Part of a small language model's weights: MLP 640 tanh GELU, a variant of Adam for these matrices.
MLP neurons of a small language model. Each row is named by its layer, matrix (up: input weights) and neuron, and shows model dimensions 96-223. Each number is 128 + 32 x the weight over its row's rms, rounded and kept within 0 to 255. Numbers have three digits each.
After each neuron's rows, "fires on" lists the tokens most often at its 100 highest values on Wikipedia text that the model never trained on.

L12.up533:091161151139104115113041147146184161075084112126158130097152129132141134119156156185134135153073103125101110117168140119179134127117188181108125126161128185156126173149116175068111109150125140129126179136124135121125171129097201146124086100072126102113144109133135113226102108123111145124069098153157091121108157105135168184145135098135104123154201137155151112116174123203082070162190
fires on: "{", "}", "ing", "2", " this"

L3.up533:143133130084119181155083110161113123108126120156137132114150092041147149104130144078150105128095113085141125125072140159123127154127215115075160086111117165109101160161142126099147142169108165097154129103116080160131151118089113152126124157098136156149125158095165105088089124126128117255157113170177148094159105151131133115066090158155141064106184121107116181130089154213149123114150
fires on: "ten", "oma", "ea", "ys", "inc", "y"

L7.up317:119111139115119094060164125154097161131186159156162222127052111087223083083122064119161080132132084175133169159114107116090138110205148201103127091128162078170152133124140129127123152088149139156114154130139156139109124120093104153131119163137183116106167119131080078062112145120109137114147117059151088084116140084141133170086140161162129108130068094157126154101084137089125158108131
fires on: " and", "–", " the", " United", " &"

L2.up427:107129088079122072147196158071142165144139134103113164116122160068077101145160147134195145152107147142108145161110129127093066124139118173072093139107163165147118157154097106143113193153182054143148124112097180118140099125137149143117123140146114164151076153127100113145135042157086082141090087117107083118160141145203111080082149156169150078120094172136138144084146092137131129124148
fires on: " Fr", " br", "br", "–", "f", " also"

L12.up372:125120191119112100098113159131129118084080127142149090091143129113076147081145128130190090058125105136101152126120136154211100147064142157074187147081127095168134115163106173130138113105139170153106145191138135143148125091129115095153144143089078153138152112066152135116143085087114092118098125157109112078051096114058118067173146162091159088161181167125187160119132147136128106148108
fires on: ",", "s", " |", "."

L14.up6:118109119100119119163107172154142156118103151141075184174171184122154147173143126135124108089133170136124163143165120174138104149091132117090133122203130201128080102125136101118140102129132114103099130124126146077107115126057094083124071122213126121103168136131142075065126120129147124134159124071134123195189131139149127157097077086105143150098168116146147219153127179194081120123090
fires on: ".", " on", "  ", " in"

L12.up0:106062122167174097093120176097159105149115095135175146101149062094128154171133151132171130069114164151164132148044187075111104143142124187182158199161147118123095128079179139171158160122156127076098089094060161127143172113101125050120169121117090102103135095097169158164134110148113075104124072123164144167162099057122104175117127156218108115103149122172136067100118145137137128107176
fires on: " also", " ="

L3.up24:131147136097137124138181155147173151076153140124123170087193116161174076103161147120137086133124152138133157057138081151104077114093151149106141128147152155135153137138141116140146103152150090173105111114137104141124118162151098123112133170119163128135079126140072173106132096112148051161114156116153099101184148092128165108117096187167122112071121142172116147115091122117138129094109
fires on: " comp", "M", " Cl", " qu", " chart"

L14.up580:163112176156138167108064154198066120097093163173117102070140121132135134121131131096115077173077141130079164138068099177162097147107072154097127101143143088138119126133149143104180075086126190119095160166121114120139126126132167122146087173105106155088112123092075147155133178108137185125133100129126146133053182150115141129147094091177119138121092120107185113128110149153102135080145
fires on: "t", "n", "d", "k", "ist", "i"

L2.up58:104112118148086118153121145091063114146113192169147172082136176097160094179171161167105151110136140171131154146194137103195086149078132121119176133066102210108132088100125158153149192111123204100175149110149074151091115131074144108146163116123147151150113117146148124024150112138125114168092195098118137093116113105102158119125216131136145130136108109197131126127126131114151121090099
fires on: " way", " UTC", "ys", " long", "gen"

L3.up483:142099096111115180126111080097149132135119104116111116117157126065127186098182105125217184160084104147102120091099112123181104116138169109129145165103134135134170143116166081111134102120132150096141145150143103119124123104147169179160078145131171153083080180063143080087140100126102161151175103174115124120108113062104145062152187137085100055125112109081105139077176161102133083116141
fires on: " Em", "akh", "ass", " Abdul", "ah", " Som"

L2.up512:138129143064126161149131132120135143157137110085156146087125131074162098161146112130142110093099116145097127117116147164168136180170163127084108122175140149144087098160094182110118106161162114092137125162121038101153146193076094104152082134146167159193142155074196107113151072136126166186129114119128148122160176096101113111171121195158115132112155131143118095117047122131123116104117
fires on: "y", "mo", "ry", " Mel", "ys", "ka"

L10.up264:113073130132160105119172155077122101180116173136133122134193155099134157146142111141193119172141098146136137129135094135121110104141130139115176121125135139041101119128165124138094062116114201121152126137130101114123129132158132185199157097178112158104097093134117121152137105122124147125136145166116145134154102158078089089112170136190141063127079145159165149156166101070098138145100
fires on: "-", "s", "h"

L14.up102:088141094175132154131136159061104117149038124163102089142083077105083104147103109119173165112120099170165149184184132150113108092136138110121129171170110167176110139134128066120169059062164116146153123053096080132158166101092124203175121080202062090117080152110130114129152136107121154107155140165120127105112139124087143072149059137122126093142096138141116141191120161150108148083151
fires on: " of", ".", " years", "s"

L10.up132:144168035160140157081084078110145145130133120106148146150100119060165111125121139093094149064119100139113108069146148131149179083101144138090173172164116114101168123144080181101176130131153102090132149124105139134133124144088176134140158120052147175094130111134126135112164126140121167137158049105184077075129133164137145134144111095128089121139148098117091145094138133145194113150166
fires on: ")", "s", " to", ":", "}"

L2.up387:060120106085098183060087105152150124123128156150112158109117173170116134137113083083133076153111137145105141171063077121134122097152187091128089115129147214099110127146170124069143166149158132164092131131137088169104143134127100110165150190091137060094095174148100111176123133126088107166178165133095109135203116127174142143097174149147127096083140154149153116116117098083087152064157
fires on: "-", " Red", " Super", " inf", " inter", " dis"

L12.up377:082104199134122178106087151209131130046117132165122107112105108155079119103130127122122119069110129153109148119066145186148070163153133114089158167170141065199133129139159174107139149067134189113080179123098172095080171094116157147141091148104079128101149183068138110133103172099127163127099135098110090113132163084111126128125173113154131133107084132149141154099125134157149093115126
fires on: ",", ".", "d", ":", "s", "t"

L12.up131:095102161116085090188129142149155135134138129167098188088168110095124184196132140144153118051122132170085212182136084154151114132110100141078156135076124113135118123148128114146185150075135194127181154121115136140133099097111138131165104138137147141077106157106140099038172116101106096104102146071064140144138105132061094112135144109148123102164117154105140189108113163113127128141092
fires on: ",", " and", " to", " in", "–", " |"

L12.up479:135090186097142158063060118164159196051112151128101145169114109151112104133130124167093098102106080164134109080096125147163175089147173151041152133099136163137112149135100140119120182095104149121137109080135121155148174083119163106200130073123150102072132093128133156172101145108118111122109071126122109124135151095079168139164103153143076123077138160073166161125155116137141124124182
fires on: " of", " a", " and", " about", "inc"

L2.up376:120125116100150115121123156162126173078098142125114135094144128148148124116153064117115114143107122113120092094149059146151137120103104124101164157098172150116109112122098098136155118148122144150166207088126132139139125144139150128134145104178170195127096157092105142058213126134121125155135095151131092121140143098194223087154125158137167124059112125180147147108166195133133144054105
fires on: " qu", " M", " sp", " al", "M", " ind"

L2.up396:114164173073167150165071141157055117127109144131130109085137133094137137186102066106148167083117151154078056214089077142091102116139158131041142173189146170139139127120142097090152158147117150125150120139111073124172118135131080075168126105131059089111099114109123113157191104122109194123197161122100064090156136081170169135162158137130138076131137150138181110150146112124137129111141
fires on: "ed", "d", "red", "ized"

L10.up579:072134141171125114095153135139081090149133154174156146126128133110116137141154123152153123113139131146119165120097105185161191138157150142106120163102136128166120135168135111122111087064144161171109097148106126070147160115138159176184133169133072128106114128126136095144147165099117142137178128155151067084134147109081116088191126090144130009126128111095159132172165179143119143081129
fires on: "s", ".", "r", "n", "d"

L14.up456:147110139117157121139133116122180095122145145137143157111155149084134165128109087165122103145129139115138181125119096124159151131190138160084159130131127100099173140070099071144135072099143120126145160122078115093146144081112189176164136155141131134122109127127158113150115091097143064128165068110201177075143151116116105122064121132158123110125083116114127156093178120102139126107102
fires on: ")", " Ste", "\"", "s", " team", " E"

L14.up76:156144138156125154156104162077112158169120099170142167109150102086152171096097131143184151119152088165149146121148127154128105119183131131149128077156140082121112116095181171133144039130132142100046156171186051139156103129113061139139130148176128075126168105072096124143103156112133105138188102143170080081104154150118131146065162151159102081139148080199097167057107061105109090044056
fires on: " the", " World", " &", " Air", " Africa", "y"

L3.up34:124182130158183116160146075108000130130070161131069186097153097121120114087162123066171122091130110166137105137122105163154083134198191108087131100110183169126154117144097130130170121190097157089136096156143068159177127143072085140185124137128150129102136095114142122139162142109107135129123110140148151140119166108075032093116136108159165084140128131146167138140110104119136135060146
fires on: " &", "les", "s", "ories", "y"

L10.up101:058084184102111089119119146201118106077127092134137181041086129136160145094119119136083097134125136162157132135136121212187042153128151140115144133096125126194084123150148186132114179091151181170147138135098120101173172143089130132118143109139076095112160115122098106116156162126125125115159150076121119140094130124190161132104136187091130124061092171133197173083131156171178167130114
fires on: ",", " in", "/", ".", " /", " over"

L15.up128:166127142124122130137021192175138119205079159212074067108141118077130093079140158102161155110105156143129076133136120186166139154171124116122169113133133098138133126130085097135137104121132143090118178068127063165069115148138191145116145110146154045069113122124124186144143114105077103129192079126116139070149172133099140123131194152149125132119080136097101139158119097084151127112111
fires on: " m", " sq", " km", " mi", " (", " Fr"

L8.up516:125078084095133132106140088136138151136156163129112170141203145151155134136124128115148114113144113158195047129126144142137127167139150119147156164170106164096080155155153116059129107189139155136141087120153122119124092196121198170148102106219127148144105086118085087119139111127127077136084084125156125183204120149113119175095125127171137123105117135112121145137150149103060206109096
fires on: " |", "-", "–", "|"

L2.up341:069130135142108146187165137100143120105135127121127166103138142105138148119162140133162124129104146115123135129130077150130141091101141124142100137134149164108147142163127118126149137099143085188180165091116172140097100078103079154124079113173135119139099171157108202156158054134113114129176093135165092094180196141133169119083134128150136108057077137089112113124172082115126094126086
fires on: " Fr", "bl", " In", "ps", " Ind", " also"

L3.up334:111130138117138154137094180151150161167115178155097122081149138145091117151094124161178145083128138139090101178112117145095139155162118225053138105231160164148124126081131100136124188130118125108120115129111108130092159124151076099151097160096080133101112151133117111085118162120166098139164125075078082124204132183133139160104131116151188109120142161204133094176114103139144127133150
fires on: " election", "fo", "d", " fo", "ed", "po"

L5.up237:116110147146142135081086145088134164102096122135126135134121126147153103101117114103125071071088103151097151181149105150139092164099144178074127200113136130163157133127117131069153127090089168183172162144112108155097134017111138062147117151180103048065135093067108152141135149122124178123159119140090077125143145096148130120198150102123122121065114110132090138151155105123141099097191
fires on: "s", "ed", "d", "l", " Country", "tic"

L3.up512:104094146067107098111091061125125161154141132142171175120131138180124153173135103100085073109142154171118133111157109126135102185074136163083144138137135156090064178112183155078092122179220105123133188137176145175104089124138148061114145120150104094087114150111106136182090098127132127150101133128189124124172115115179152136121106190129163138099108187128149133130128136095053151100153
fires on: "-", " dis", "{", "/", "|", "omp"

L12.up525:154083108101130092120126183128060067099103095191094226123135111158123101185125130103053119086115111127106141111130079142119118129163120181158112141123123189146125121162123170128164127047158118120130102091147144077152127124163114130146115132169140117087203160153129139053133151103131130129124171198129127125144138149176136135116104156129142146136135124140151138160115160195093105166144
fires on: " at", " to", ":", " on", "."

L12.up611:105098117157141148119155147085165134126101154175193120043099120092166160143106125161153149119125117121122103124090111096152107188120133155134142253143149147108153089119129153116103183146119136096110097126084187146137149132061136147158109081076128145186081080092128124140098109135106108083102100147153145160163138123126130135129127138180172131076136049148095102106165163099128144102104
fires on: " =", " also", " sq", "ist"

L12.up82:041102154115095197123105117107095103119087162119133140077100128129118130118149138183154157141114157144092174100062106136211080164143187142089113130140125112174082146134184123112170157089134197116187169156096154132137124119094120181119113126138119151102154167135137113067122216110124144105118128121149093152175119124106072108133165111180121095119097112152162149126123122091117142119119
fires on: "-", ",", "–", ".", "{"

L10.up432:133122154076095141107116106177191160117150169171094142138114168143102087123137126130139065121132161147167109082093144171135129183158162195084142115108155103156133158100115118137164174125127104150131144107134087117051145130108172149146133113168091111131185186148094184139098133108125070109134117093105059108163158116130117138126191094105160104089076157137135097137167164108090174058144
fires on: "/", " m", " h", " km", "km"

L16.up578:145133136160118155127126168143162091207114149126119121078171138029184138102154115117155130122122114142086144124077164165137142065128095134083139171063140152168177139105145181113151041089165112102175104127088132128097081121112150115096125125139075139150143111142105161158180085084102171122104125109169089143148120090092119134112118077160103159124128116153154118106190070084208118156156
fires on: "s", " and", "st", "bl", "si", ")"

L5.up326:122089124130054101089074170151172082161124157182097170119149131146102121152088105065142172135114115122078169143141107140082097121127098117103127111180124117179133102130134147108139154181119056170118179133131134129115097085097065138138060088076127151108102075168162129194161100114112137140112103126074123130087141137118081155180171114137175031158132154186103173149119215080107144107084
fires on: " part", " Gen", " /", "cc", "ks", "="